Weights of a small transformer language model.
Size: 10 heads of 64, MLP 2560 tanh GELU, vocabulary 32768.
Architecture: LayerNorm before each block, learned positions, tied embeddings, attention and MLP in parallel.
Training: a variant of Muon for these matrices, 795M tokens.
MLP neurons of a small language model. Each row is named by its layer, matrix (up: input weights; down: output weights) and neuron, and shows model dimensions 144-335. Each number is 128 + 32 x the weight over its row's rms, rounded and kept within 0 to 255. Numbers have three digits each.
After each neuron's rows, "fires on" lists the tokens most often at its 100 highest values on Wikipedia text that the model never trained on.

L4.up1228:150169119151137125183121120090155137188114159106097108129144135103113154118117152101092099105192082117116128161170139123160129099157119121125187128097104177115106164132123173140117107181107087087090133106073112126135129120182126115092130106142157140149142111209090109131123211131163120120156161172169148112159157131109119128089069142140156094150080083192086143126143128087168132180088105061132191132105117128152154091159072156139157115162102128193116103146127119156102098065134146128086141128161148138146181179118168168063183081158095123126127148097095135172126145112134125189
L4.down1228:139109119095147064145100119128166148135142069128114071125208139104136106148132101153151156161143179092167103141092147142130175155148173102125110184113162138194095124156086168160101129086156103153114084109151204101157099125113109094177173131131176142155092053181083049141187150182116140069157101114143173106124097060110123125109098132127140109185172151119143118110188148158153168165177089163129076191151098091132150112086114159158102146139159079133126129136072111148152114178154130111118117086096122125122114139149166155123166100142165128095087081127115083045140135082139165145
fires on: "s", "'", " who", " day"

L4.up1530:131151111157115092107139134145046107124088135149128125177144117130117137101061104083144114160146147170129093085125106158133120178077105168134136156123168115134164100108082177146154123142128108167131150105188105155175125086087140112105112143093094117160127157159115223177116047167127145132122158088158132111144197116085105091102125170126139123108171108158170113175095139109144113149076113109193029164145116133086112146083184164086160127092078121118113089162142187143144128179107083136165130073150095141169085091075151157166106142179134126143141121122165170124180151109182064129
L4.down1530:125176136153132165065141113162145103088148098166083147153164128148097113088112120146078108145081077065118139141113091131107149110145120089116089123137146143148102135131052171064108056110092172122113116108147151149130111123126110104109131134164096101137134126168110051144163189191100140122125111105114146151208067111097104155164126101112126111112093162085074097097144104090162133117199155107061189119125143071117100089104118152131127098148106095172147089170137097040095082128122067204098179102168107109101127155124096101136123109145097157087084084112092085167150111086161160104
fires on: ","

L4.up1582:129121148086104127193179054149171227192107134098159109131200160092132113087145094133168159165095133195133156169159149142170155146138156099109211086140114103141144139169136105098078086130166135092106129075139107150157069197106075125124180114096130168142114125131158136119147143163140102116069076091117133130128167098084106122138114156142148137107129111125164080157158048156157137148128093137173078101120125153122143102161084074125114092122169116196049103102135144138054089153123107120103128138163068160102148167159094107137105109122161128144128217120151130136087086134155130127
L4.down1582:075119131141156083162135159124070162139146125083121119142166148101167180120128109116086111144118098143159194128104120142062149135168113186146153123141152121086135093111173156074147181117096180081187064134184127159102095096101180131091086145096151087087126143144105111111121149103109159123122103109100127090124160133126110115117159190144094103157154130185094138153154150106147176108144092113128144146100177102092127097126085127142123132105102146085159073149159098145074096098091147144068054104153133067103123128126111124149073110060118120158124102124151140115157210101206112079
fires on: "-", "'", " Ch", "P"

L4.up1958:131148084136153094139163111085133122149149143105131110088157080123106168105099124129113121162089128085128169156112175118133148122105096163196088166115111126122118168147110130127131151150085119133175117158125110160050136094123126114087162143174111147168092084117166144184106156142062130094116120131118117091161181164090127177136186099095092112147123138146128142100140082122148090120113148122116125097074131151181095075132100181099136190207125093151126185200108084137101107124148188142198119082081121136152083123154186094138140151151145101090158143105103121129112061114149113081
L4.down1958:125162150126167166132117036117077154120147135118126096152080158124130114136158149144176154134078114116159150177119136160174184119148129186168135147143105160169090151111161152058163152129104159129072166142154132123110129074154190076089054141085149182169119147116110154136176119164118215126129071142091144144142154117140101125130182143107118110123099165144147179115101100158148103169125174132152116139189128109164129140128149098140116110150157133110118132109091141114111095165110085137104181045164159111104127127189156089172148113098098045083137135062100126119128109148106058143
fires on: "0", " a"

L4.up1473:164138161153166105092093133137133144128123115146125177121159150096103129160105119154094155117148178130127116130221136117085105117111209088142130168087152138103096072117108149115164131130177139107024145118116130174161129150147075135090123095077125125137136154115160143130192082149142152164100098123171082100094166164163145166088128078201148118134159105114148174138098132153084154112129153170111146158125144088138135134165135141127008142149152126160101079122137187122139096129179124073122126084083136086049097114085140082114104160165118137167173097178158060105088125181161170187
L4.down1473:137134181109071127183170094162093116158133152105108123113141131183153150164078136122143079119183087119094144139153127143104136192092131133161083132148106099115112114166141145179154111083111189132178103103094122172173157140147091134159108102130112115087116157120118148156115113127142167117107143124174077114126144127148177175128075156099119163161151172113156109117123133128113158132136127127076107127121124127090176085138131124146167081052114174115151097108148074161097173114111132145141106106107108126139142192137090088105109144096119135094149144138164148107139165088113152106
fires on: " |", " the", " of", " for", "–", ":"

L4.up149:146112139171185140157125110140132106133109170102062056108123163060129132152076115188110126143071147181095164124096126162110096152142135190171103087107190126117151125205129173124125172116118142076108080176071171110066108132121102147034138105127095140118085130169145159147106124043135150152116101171138124127111133145165095149086152142192134175136100085163138079125066135087097076112137067086161113124063135164176136091138146109112180163146173148193149150132138157103165129099086136155157133104113159077131166126137113092136125117139094170124075099142106080143119139117153111134
L4.down149:088106084134135127169049107136152135077192133168150087120100133115120142110130093143130168162156105167116084067160114124138116126105104155152100122130107122093098091116134237097112154171070168103153126213159096140091102154173151105123135170140113076096100068079050148102111112110131161158154159093139133100151119134110079133098119130104169152144136116106117157130142129126116105133168160080110169134130116155124123157166086169133182135086117083123163163127067161112129150120102078215109099143124169136080139171085160146112162132205197149100147180125122135074079104195102137182
fires on: ",", " of", "0", "8", "1"

L4.up376:135187174162113096058134105078161165149104145149138173104147077088089087126118066110168107107106169120092102082148191146149071098115109133109097095123167178139138130122143162137135119129132113138147198082123091095099132168114145126149214119126159060145163081098109123144044170097111041103185145123146155130113157103133122134136131133065164125177141152119079134156091096080192069189097135108092092102090125120124119128092117103069114140195160114130155140107126119132171099164141150105133134063122052160073107060141119094113121105153134123109148117115153136117094099149141099162
L4.down376:192111097138159157186112101132144113152193099115132123168153186077086144169112134074120104159114106126138108127062119087091145194107148169112106143111200122127154130123133119089111088130120119153126115120169105159145093078098102132167147140153142137161103121084139107078138129126116163137092150157124081113137093142159091169135143135137119151138071071114172089081129136178103153081165130095117142152142112122159126163122123118127077148104160134118131097070102163123104159043103074187159140140144170109060077114085056070057069136152160165155094128120131065169133098109121109121
fires on: " (", ",", " =", " from", "—"

L4.up2022:150145153032134156127072193134170165117091129132118130174129059126094113146093100135102104145143103094162151154172120177112201037140100110176148148094185157125168106170131136078118111109168095115078126172098117163089131138125134137075136092140177149113181107109212110116159142134113212115164127114133128119124117119063155080127204073128112130156141146117099129131143145138188136178112161165089107136182202150108165111136129098131083153168157079206104138210104135146136100138113159119097139080124103114102137101122138110116130116133113111073170127148150114154182105146128122097
L4.down2022:087105093113123168139076117102029109126103173100084115147111134103108169088105087149147095142088087149124169144071133128215204113137167116121131122133127162154111053128141116147159125139087135068120094094190141132088090115080091140138086137144142144119114126092134123156136159119103175072112126111086155075109108045126216104101153123180101118119155095130173158137136159140125151151130171219065110127136115141042137144208075135098100071110121093144119144160123150104108106128078131135106149143107159093116087111075124102101134093129154150135128107103155083143141153094095092111
fires on: " the", " as", " of", " a", " ", "s"

L4.up1783:170114121113165151101145146110132175213187132136150110111122140108132143177108131169124115103152169134157095169147114176136064219113134143151153164163112135127157155073085196136072146155094143168088135126125119140140156123130130132191026110108145164111151127125095115129110095117141143147137114122105107043108123103168092154128156170130158089134063102104119126139060227106169138145114122116095117112126151116087158141108117140155127065134153114151175119126142135115145160166163122116155052175082105213116145137058178096109151150111179142137093111100104126076152120129093160151
L4.down1783:180173152090121076140128139148146164102176154088141096137132084093118131127167112067105133112043166075149156110119141135151101110094159089161088104170125137136127158184082102112122095141127154078175123180094163093141103116140125091111128154083172166146080105136149092163100113137136130161103109115063107143150139025125118139099093100134112111176146145113168117100169116163153144144169132101127135172181105090202125129021200111141146141165133167159085139086108117122072126147146115164148117137122078078097140150110065180138119112125157101100172155083121117105113148124150131140
fires on: " ", "7", "1", "5"

L4.up2117:125146083113084067149157134130106170139138129133141107078107135115128119136152127137108120132117145188172098114039114132124139149129133083125081163147140184128156126139129123161200073117146148082131167089099110175092146130106124095125175151145146081101121124107138120174085138203112080079095065162108145070086116100089148152123134134104139173202147189222088159115204167150121148120089141214166132125175121081144127118107078187097101104185159128110129144066184113116114135103195202131158130151095145130088097097133140132120118122083114145159185161110131092174128096108187166155
L4.down2117:103086153046157151118079141114149111151128125096140134146094123101141042084108126106118095142190166178106089167107127197116116084121167120082116125126153163173073101109063122170142128083151093151114156167107123179171178085128128122135087184114145096143125110147100119101101132145150120124115165190091136225152136112130087150179085145147167122126194143113104145150136100193125129129076121057132123088132184154077101137082143131081124140132130132123188195156149093133139119115143155110101105116117094076036115231119139124159221096120109157067162127110152124135125101109149130099
fires on: "1", "0", "2", "8", "5"

L4.up1380:151133075129075140099173151077159132111131173119152137093091133112146135120112137136128132128145183131198134082182141127118154113142136155064071158101082159152123149105141118066160192126159124154165101113124050134098099096094154216113177151111107128115144128129136137146126129117085094122090097153134145145113167134124136202134108104177176170083147149128118149158123114142116090105106169150140148134130091115154114142162123153117118093090151108101167129113199105103106155210105168153140125100098096121095136147115148108159045109088172091036097149130085111099095198109125104148
L4.down1380:110144093122119101127148133106106139131140139136174092124102169168114149115120135137115143101115098101129112135098118106074134176093116121129133165175133172115184088117171210115193118185147094215180111143147136104145152143103162135134123101150188122102115121092192100111120085162100138110109168147145124157120105137099114101119135129163126054154134161161143143121142082176132136112193122077205104131117145126123129015157131140080063084124155133126145143134155100126056108147134132098150123136128167086077133066141097095182145153079160128092057136167177077133064108085088136156
fires on: "1", "2", "-", "0", " |", " number"

L4.up27:128164109082148146134126106087202167125068141077095072123166128104150131137119139148164068153176118080130129111160148150106079088129127102192184061128210133153084138159102140093097178156174043097120164094121149118177162102156130164167114102118159146127129061086132165141163130163124161110088128144104090092107159190083123126169130110200101132101153113128180161141142164107128081163167143122126178110113189101144127084125181102107129106116141139101125132148114074109147141105190082172130111113071055125106208199110121120092136108161147109169191086090078139108097091122121165106
L4.down27:144148143103144120162079071150143088133121120102094128148141117121136105170128135120099165136165077126155116189118193134091181160124139152133088200056138136168161106128151106127117126149152163137149128132103120123167105126109131085082118106130094052185093124101132121167150133138117195188127169136122162115130092155111201110116186159158135115169217131185153137131109130128128136112116143139087124164085133203103154115083132090111144100177085087080100149085164173112115126121128187150088134135088109099134121137148165138149097108090128136151094113106144130158125125062154124114
fires on: "'", " |", "s"

L4.up2422:144102107094136141155169158150123103139175134066139121101151116154131130147134143124155160098171114167146162128117143181133078179157078164120190117136116102089133115133100116111126194133095145182171056102138103096091155170088136159147122102148139079147098095108132135149116137116133152118144111113087169119106101132118115117084116166132153189143172118157154096120072142202111128135122094215098096141137161119080061147166104134160129094203116110116105143125136070118109158147132144105121146142148093111163114137092119118070114091151132127119156216130061166100157131132088101154
L4.down2422:153201129143133155107177139165113144099171133175148123141090174058069160113157175111133125132130136109089160121093074170162154143097122072111130205116144112127164141144124101178123088162115185109089170087166141110149117134137125101071139096199097102137101168091102079089058079177155098105131106149166079112074168169127063153147122120112135107162159104159130142127101103086128120124098076088145129099070118102102142160097147126152128082191075177196115126163132029063118128092137143104147205140112148136100119127165102130105156143170116063160123148130041083154165090167116126092
fires on: "1", "2", "9", ")", "3", "0"

L4.up1947:155100130172137140174127185118157136148134120138134093187147134139109134210123113069138083150115141176130154118055111140103173115125118058157205101130144176124120137112180099104158067128137108150119244116113141147120136192169079126163103117120150121152123104156119147105060123134140155170140166024135153094166092124132086141122158089196173162151109142106093188195111115098119141182134102105114186175106148097170186127094145106115147143157105084137111096131136101133083083058129109154084126154078097056101105082114136139145129101105150158125172163117123135092099054135102101064
L4.down1947:095155123141133135190109096107142103203152137079143113128081157136123129142143161145121130086084080157130111089209138118093062175139181092200131053158171123076140135158105129157128113122140109169136143115127168160173147179143122143145104087138174114096158102136110121168162107119149187143141134142106148107097129136149115102121123114162129127212173150068140108147141113085238105109101111102160123117141169180087173139144103147129110173107069094114116094153081139151191076145154144158089140148196060149113141116140154138159138137151106107148098148213163052057093147159144036120
fires on: "'", " a", "s", " in", " and", " by"

L4.up17:151152129095109161159175135071129135151096174184063107155133116142037166150118198120116152120096148111139140140132113174138134111156188162139114122108169113122153141113144175132079137125128142129099156113085166114103113134176139150136078166152104097137152143132148135111131135142156101104038090133138127136131142148142112152147135149166164135083074094125160098123108162104115118133134129152095137134128146114117128128116100124187150131113176163090090143098096164082163129111099101159140150152107103149196101087094128158143116091106148134125047131103112130142076104123164204141
L4.down17:100132123138046147090063148138129094169136083184123126118149110144143153109153113138127148109169077129127104138104146118108172098163184150168161075107148147138121068172152118125109144129206185170122123109119112134226130084134114064164104140150093142156148125148135134108108130067108101066171103084051063123146081141067115137167182120130178184104143154165111114156099155109127111098066168105210064108188119133151085093154117194135133207093150140183078188118120135143096154154140126175108119116134088072112152123157122133176138114143081121135147158173070100117148179070127150177
fires on: " |", " ", "5"

L4.up822:120149149095148150122107190124145086101085136136111163063029155121105100112080159175151146142170053116147124089133147136167148197104102153101143041120117078110089128156090125157090096126143043147156110178134139150141143115132066171133128094128121141199134074117144140148090192147164094111138143140165066159123148087148096097116102202112164122117111152113146134144150113162109191117159165138146108085138127069100124132113103101142124100193157092175141128155106128098146147145077143148096114140098146096145135191128104111105120163140189201122128188184128120189119089144172147084
L4.down822:166133157142155097107121080159156103120154124135174096195132073131126140102097124062088060152174113122139171135064080155130105166136128116153118151083114105068127107124151187121106210203113125143102097164086119136111183181131114130140080128168141107141080124121102133166117097079129136119124148141143060138161189100035100142143144121127126080145059143123163091120174193135107107053099159076115148163103129148148151128140149106084146112175123122096125169135159092130152068058107125173117172098133173102142139072090122109119094118125149103135117152187140125150079123096108129126
fires on: "2", " from", " ", "1", " office"

L4.up243:131110099137160125107127145103120122108137143073172089086089133111154131173066104105108123103154133127077117129054143140075162196116172079108124084101108128121103129157164149089135094141139154148113099158168139213117108065072144180130113146116158080144129116097160124156091132101139144034021129051179145158140158212123135094143090181111153174151167123095161118186119110121126152105119168155172100104107115063108181108118115118071126186085118192124137105110137162133131190103099126145072105171124126204121118111152140214115146115143114060105134129138113074177069167162150102177
L4.down243:130137165148148101111117098117151108179174143129059189045060092124157078120091189135221131117122132120131112101152131086118137135092089127153136126109110132124149089164159088098197072153110164161123112153185107140104121105121121094099088199091108136133097143141114155059118094094129138135136170089136126113209123169087140104144112184118122148149102127108087135116097119084172125134097118084161115140069164156142189101144105128133133160115137127166124119170160118162170079107093133130106103113205124149106123166112067204092155134110150168172180081118162132108110092085062105147
fires on: "0", "1", ".", "\n", " |", "9"

L4.up2522:150155151120124135119122106118126112101121138111126171106178122090090056097120099167149162118173087116153176180044110054142185107132114096080134095110087150121103052135154060139125130155084148139106167145210152144090117085153074109161093131085091116103097144182158092113106115120103162115132151105108085095146155153075151139120102124122140099095112106123132104121132175183155151150112124148107140134125118104092145158119177110082169180129119056124155128118154128052113176081126146118137098111207099170168182118112126155094121101141099113086118131137147147107165174132138147110
L4.down2522:158148106099156103199137132195110140123144151120131160059098166170083077144142143108173219108145075132143124096120193136167110105071091156089134173145067106113159181120070056126162109122089147148176163174162078134092151099052136131154137139060135077102121155109049154111110140144107130114108192139077125105149090134102137115095093140138086142181109142146087105090144114155157166081109111146105174123105141106087156140065155151141120095111147120129143083151152133120121127183126181153122077108168107167096154102112126153058151111123172137121131119156117122159123102119145172129
fires on: " |", ";", ");", "."

L4.up1104:143165134123146100115129109102096113185035091161097118122126101125100167150153139091154139110112116123106192132151104129140150123136209126152177169156151056132089079117101060155077120135169067154134150185075181125103147126150135146155141152102193165119102131166132131143042111132122130078129110133148169063146106079131118149158089154109128125132121109125131121146127124132087119134105159095106153154128101171107139122155135109169185109086134120056092153121180125138097127124082143163140161119188140131078164077133085133104102162121084111118192114110180166089132078116128193135
L4.down1104:131143128120119096125184097144156078160123197147099122103147197209134147182159171099129119132155112139098112130134161131119178123136093137157153070116154120161150172098133118125143168134128184130095092115108184117088133177097124095080130114107140148132170094108098082157131108140120086138145139135113106133120099173131153091101176179084161123156137103207159075172100127129122102137169172049104052121067147096173148159134157079099089138097135109139142157163127174102195074146142117151111116069107142092109124112100097140046103091137134157106135156153093157130112130099091147113
fires on: ")", " A", "8", "3", "7", " ==="

L4.up1820:141109168135022177163144143069090155142072108100115191137120136083085202135096148139160095142095119161129107122226100127084130132121109073111137087146150174138108171097114124134149144186198135149117136133132108161109093170095099157130110168146173085153191118081173115102142098128111091146146143104180130220173136132127084197156174184150177118113193140166132103167137110108107154122131088108155171157107119116100071102095086089148144123176130109095074148128125140153144116108157143114113183155121144128157096163092123134130104149108143089139135134116115106120086141176158125115
L4.down1820:133125091109112169072173149077154138093148124100127111103143140159211144156105147108142181066103163126124110081089164153138100175082132127116113101124103148114107145109121150177123168127108173200111081112144156113132118145136163168119029135127121109083131166126147110136088089086151137110169124105122095155150168124101121138120144126052096111092110118127126123127163126090163122103132149105086150123124152106126149097164082104088066082172117152130108126166100180106125101123106185120150174031227123109151130145108096152155135096124095162030168064126141109112118137113071087112
fires on: "-", "2", "1", "8", "6", "3"

L4.up2127:151202123127107112096129157125147162072158136123177111095143113173118128077159092215135069143100102162101085094123115152106149199096156102131080108136122070130127118128179064153119090137139129098121089090123108157159126104120078113130108120100149094116160127094104127142168132128179124145153144065116198117128100162107123128182100135158137152072147161093112164147138151092167131134081173127204145107153079107123137071119129133125150124147141154091103107124098159191144114146154102148102130137145149101128123183118119210084116128115100095040123133150145098117119133160112111175
L4.down2127:182159139185122148153102104150153087096068126134199110116147119139163096143105075146088101150174134170092151108092077122128121128128133094182091148171153119092079147213196131117149109160145123135130110189121176094091123187166112082178125112093099115112161082088095144096121100131180117134108056094110144034118113168127101108133183103143106219098143139134124125127111170177117113092065160133156160177148093102090163103165116137129143098191161133057154117103154136198137141197065062150112122140110147090103072111126072128091162125112099148113116139100116132147102124165101141089
fires on: "-", "l", "'", " l", " At", "Y"

L4.up687:150179205127105141161148097172112090117109172105122109113110136155080124137121096124129156142130079124197147093092133117038187104182060128133132064120165139111078152174168142102141142162155074136128149138120136136099206160126104139113146045127115159165123149171155168110135165112147150133174130111162122120142128107115102154094152156128128118090103125114096124113086156096147094131162162127141154117132132162087119082121141150120092144143162077125058155085104121119206165099118125188164153164109199112172153123130057093179153152079175138043100081153098155116174077160155132090
L4.down687:115145163147111178111152087156163139118138127065144155060126111112113095081074147139156140114188151162095082045139155109097158148135117164121128153154127093150141141118180094106163141108127098074142131088174152143113150167124129169125165149133139137189192139116046121138155166136102148140171181131155125110159119092176176138135112118130127170125139153098060112129101110180098153126119186124132144129094121108101127170096131124137080137109110121138161181141109110165130106109183097116123139069116105073108082110105195041098164164151141130079150154137117066187141176129116149110
fires on: " ", "1", "2", "9", "0", "7"

L4.up247:137141126161099152139117143131111134156137118140156090183136102111108093154163069075092107098081127135101096037148147163085189120120165116107193114205206162131124112163148070177188120127114146131085161124094158133131079048172130150083107190089123109157089131160117134114154151170159144085189147158162154144177085110115158090186156124082121134072120114152141156067142159142140145097144078075137117123122131116102163141142126192092080111139129168092125104135177131141115135163182110126193100061162165112068145142098150116158183164192088088111105159142110181127166110128165107120
L4.down247:094113128126135135103098080169081165088141137157148102144046124110108139151167120175078120183097098125135146131125197161117114166232143151150091080117116126141194106101160083139116072136168177116125116127144124200101154177133126143112092101110148117106114167117172119102157170106135100153052099109150099128140159095143070181142077165235104149124143142119103118124114136123090069174168115145105092145072131171096102171082121171141141062123147101171156072068129124121127143146067140172148138135140141136153130127116161119128108131144096114126169120093152113110122121124167114166
fires on: " and", ",", " following", " or", "s"

L4.up761:112180102151157124108173134147177144107128128111112143144193109110091121139130137212150091154147157165109116130089168140124086133065142078133113173135127129154114092074137149143057139126187127171179178173147115085153130098140138188137083154174104173135119138113105126144115089117096196098130131140165159145145180143119085134130168094156102128148068143113105100116191119123126134159087187133131149137107084111146119091095172192132124116107188118088081075118102120174119160116098089142087132167149096116131110036116120163175147149121097153135161122102134081111098115171123066153
L4.down761:174150112105093192134105167228108111087170153137129098140145164114140095079136105160145139149123085130102145132089131144145094164088161106110114121153177100178070132127174172088106138127157170179110125123098195134105120111107143144109146156151115101155202115150176087118109133131103161135131162131098163115095184111139119138075183118168109100115117099065075086107080169127119155150140169132150122089104060168174128143136137108148120111157132146158134110124098095092111105091103106161142034129130124137168121048090121163122121117122085149156147156086177185122109171133141150141
fires on: ".", " |", "2", "3", "6", " "

L4.up151:150109136056142097125154086134134192099106133120149128118124142145066155090121110081132117129079143183116155091126176111138203107118097130124136212128169133089121155170132096114088144091122123089153133153130087123143120118159130167124085173187124144138123110155148126122142126153105089122111137119161155134167177155097142141100142096122112149112094116112173149139087054186130207144121158198207139161084162165085111151153093155123101185118107069167145142128116155127129131161102124143167085092109140153186136101138133098140097121139143115110133131102115085130177166110190185167
L4.down151:104075110084144098126137079115133135120144109130121117103111160127174147115202064122114175035178153112114151197191115114166099091118096119138088087134127088066135115069178113204200145109054121115120129127149102161133109128106129117056115126094112125157147126131123128150115201132155119045123080133166166109082128027118165124135169160123150156159133145110116135116151128167157171126185124081083111121100140125092122092129083084110087148160098101073140132139107100104078132090116150117120080179140120136130167117107169088139136084125141141198081130106065104143115173190061121125
fires on: " with", " where", " as", "-", " member", " a"

L4.up502:080165104144117106174143095139115113106085159070120169143107118109092153119136180137129122162155102092095122119134147169090112154074135088135122113171111111138150139120167159134145153144146088107105133132158105106100147141130119130138164129132127146104111109127133132146149082137141150060125109107134167102149110139114132126121134102087087133184126120136137181115154122110099166095147133163103115161096131121131102099083116167137130138150160125151083070111132126099134153213053170098090118135080098130136149109110085160098138100090174157101104119141062115115105124059098143095
L4.down502:075132166095116193157095103178087164182161165142053137123125143107165148047155105097127151187114129093160124126064102094168138150112090162163161109079130094066130118123083118151109131074119119152095117095151093147118130116081116067104117134135097115100159166141089089129192120068080128093198131079071145147089095098165097060126218168146110168129155142104104069119100144121156121120093105138164077135154134170137183181146105099067102096116068174133118133110144104101146121120075165130089071099118133144037094167146140151154092107102182097117136116081134129120112145140121129168
fires on: "2", "0", "4", "3", "avel"

L4.up2418:073181118102130163153125158142118136095124149158152090077158164098066095136118082079104161208178194152187059118099149105114134148162100109140162035173116170190032140162177141167109162145147130129094095115150105152142077150113188163165108122094122165154120116136097145112117123142128147117206164217128147058072115143105110184227135128131140164167095095114143167178142174095149073117157134138100150089138145085080155132141161124118133130145136189148211158152105101144094088085125105138160147135178124083146138096112132088127203178140115148102096149110151128120138134119081157154
L4.down2418:151107167151092133165107084107075109136133107120059102142108134179120131075095119189147079133082100102154125097159133157124130135161137165149164091163153177107095161165154071153082078160141154103135185147095085123090168132187152048140128136138179107128127131104066175137151106096111027135116161102126111157098105126080129146151145163156119145135098111183132112208143178097127124142126154165105128090078133116080090124111117146124103123104083136095132149119132144139178105155164125096130032143161138114165097075124139102133117168098091158137155124120114149131096159130155160187
fires on: ",", ";", " |", " "

L4.up1811:148111097135128129122188154150118122154155125149105094105170148086130084117088125146100134145147103082162152141089118161109081083130138103124132102098180136157152113153152082093125132048131123127143154127093135142105118112159140116087086067088192178104118132108110149149172077185135153159149160122134166213114160126124115124160163127204186155118119098136150159169152152064163132196138153103104125113184185107101170100152148148138122117108127108128205139111132101148125115188136096134101102188100061107108108094123117097138159140092158132172199097143093165202092167197131112118
L4.down1811:115152136149128168170103081154124145153052112081098176167116142173157137099103099088176110130156105099082148132072135138111119124065100141149156128111117124116087054145108144096136112166171091128133102127158138076138083174121189140134097138141139116143136126102106179175122124112122196087150113129092164139146148121151206143083155087139123159134136152080126115188143162099140172144108119117160113130111135102157152168131110160178100151138140074087105142160134146128099126115145156162129153073119116107129125136131137106210137141137146165083135161185120078157095175123178128129
fires on: " its", " in", " and", " over", " his"

L4.up2305:178198109137173130134126123103135141112128126112101120167163171140167110146125078102082094107119209099105107130089140162165084115100104125130139136118132166124106154162103138079099124169110168143136183096091110106158125149131187145093082072149165168125086078178131078142074159113190107159152087122090074100107130139206040161096139131165081160107167133099129142147160130140148073168169089081090104141060096050123118070105136125100167078081125095187124120189160159172168134118107127050100136129151194145119227115081157184101129154131178149115175162166137118061110096173124129165
L4.down2305:167134106137082116187094096164095112095177169153145124117158152169097109115115099109110114182120105137071171155124174126130106167163210167090117110090100110128187165090092122088177092067075080146135142164152143100106103117117123142111098115186120153120158083130074129162128146112149113126082093164169118116177063130140166100119084164129122133108093118127136190117109102087083072104132107088092126147171161112144133098089121114145112093101136154144114121117167144150121118109153122123100145056107109145106129065181133115137121076096147074117104149161162230150161155101167117085
fires on: " ", "\n", "0", "7", " number"

L4.up1220:163121103114101153084100141140070137090174112073140174096196089180074114081121091202086092145172110133117108112121089135113109137081129137111127125129148158141149137169144159128136179152138073105138132118175170133175160170175181139114106171115148127124111138125158166099099146105107059163099183094131159128086127095120123140133084170118102196127137149173195120143082171088083123137119152135111099134148198150120131075148129132119121106118142113066145136131179153131153062157140149158117093113115139092097139154167165153121057130124144159128133065090098120095156105125179126137
L4.down1220:170128144121209192077127111148165202155139141168073145126128134057097134060098116128134113175072116111059151078140136136148141152159118141131112074090089090123144121160152157159175057143146148129066139121065090169094123149116114183070141137151152100105145163134106177104111088101091100077152144122091113153078169141126165085194136104185163154133121114134120101109167076138087129136120098135134180166083160142102166142097139112151099098121148099134171150120054123118108155148160134091115102101140141075102139118149115183153055076122101087150125123206110114164122156180145144103
fires on: "-", "(", "'"

L4.up1838:078134117120150163155114098166184148129140069093082074160092183129121180095162088096106149081142129153089140126138129098140088167130117086074139130085104156092187133118114140100194095173128164122124181085112052079161129175096118120116097151142178100187113094130100088154135146159156113156126142109086120160128125110170125082106220101130121155083141128093139122168102068125049145158177097142142099117157132086146098093149156106069107072157094090120139114167132077174094155147136083114143167150172097134142135118141181110154161153132135127112112156071140099132131101135114096044
L4.down1838:128119148119075166126127106094118168104138160131177230141128159084156122203087119166137102102128124149118128169114177148202128102141125145101228117130120055108098132144082088093128078182150087125112205042190156128066162133130111148129137123138158154115102127120164113053110164173120092093095141109088102101102183155149152149169136156112188154083158078155105139149117102156130134142104108086166123104147122126113045049152145110083125020076089145130153168101097057129165184169128154082112155109149115107172139092071163174134083168117159166164064179149107161118134174146134144136
fires on: "″", "9", "N", "°", "2"

L4.up543:155172105166155203123178145085122090141096153162153126110113128159120122141121181186144076154136133131180076063145143176048090099120127115166088124082147068136118171124133073126098129194166100112106088089112106193116149093159135138140151141136151128134117157135122133144067094085145124148130110121158121104113127110102107095174154138146068085132152128123124188129134081148090138121118137133131129156133116163143175144138104176135080184134169109108107130134191125120169155099087077127119148156064190133113134149086168112135120142107102121160080120166121078129098114137140117123
L4.down543:062101079125116066112096058127105130129174122127146164145046159115131114119084172141126142109124123123091040158138121153089122177139081184158105133068174132116134109117096096163151166129147083125095118170174149122127100141014168114075186171168110135111170111096068157124092138071138131137109116165112115145094126155174150137109098124176157114186114129051103132177180141133125122117149105136124102126164137113169142170127115197177169060163151206177131156140113095131090075109148057094180086154103114107162119133120132115120086113138121148118137066113140123150180134138126142090
fires on: "1", "0", "2", "9", "6"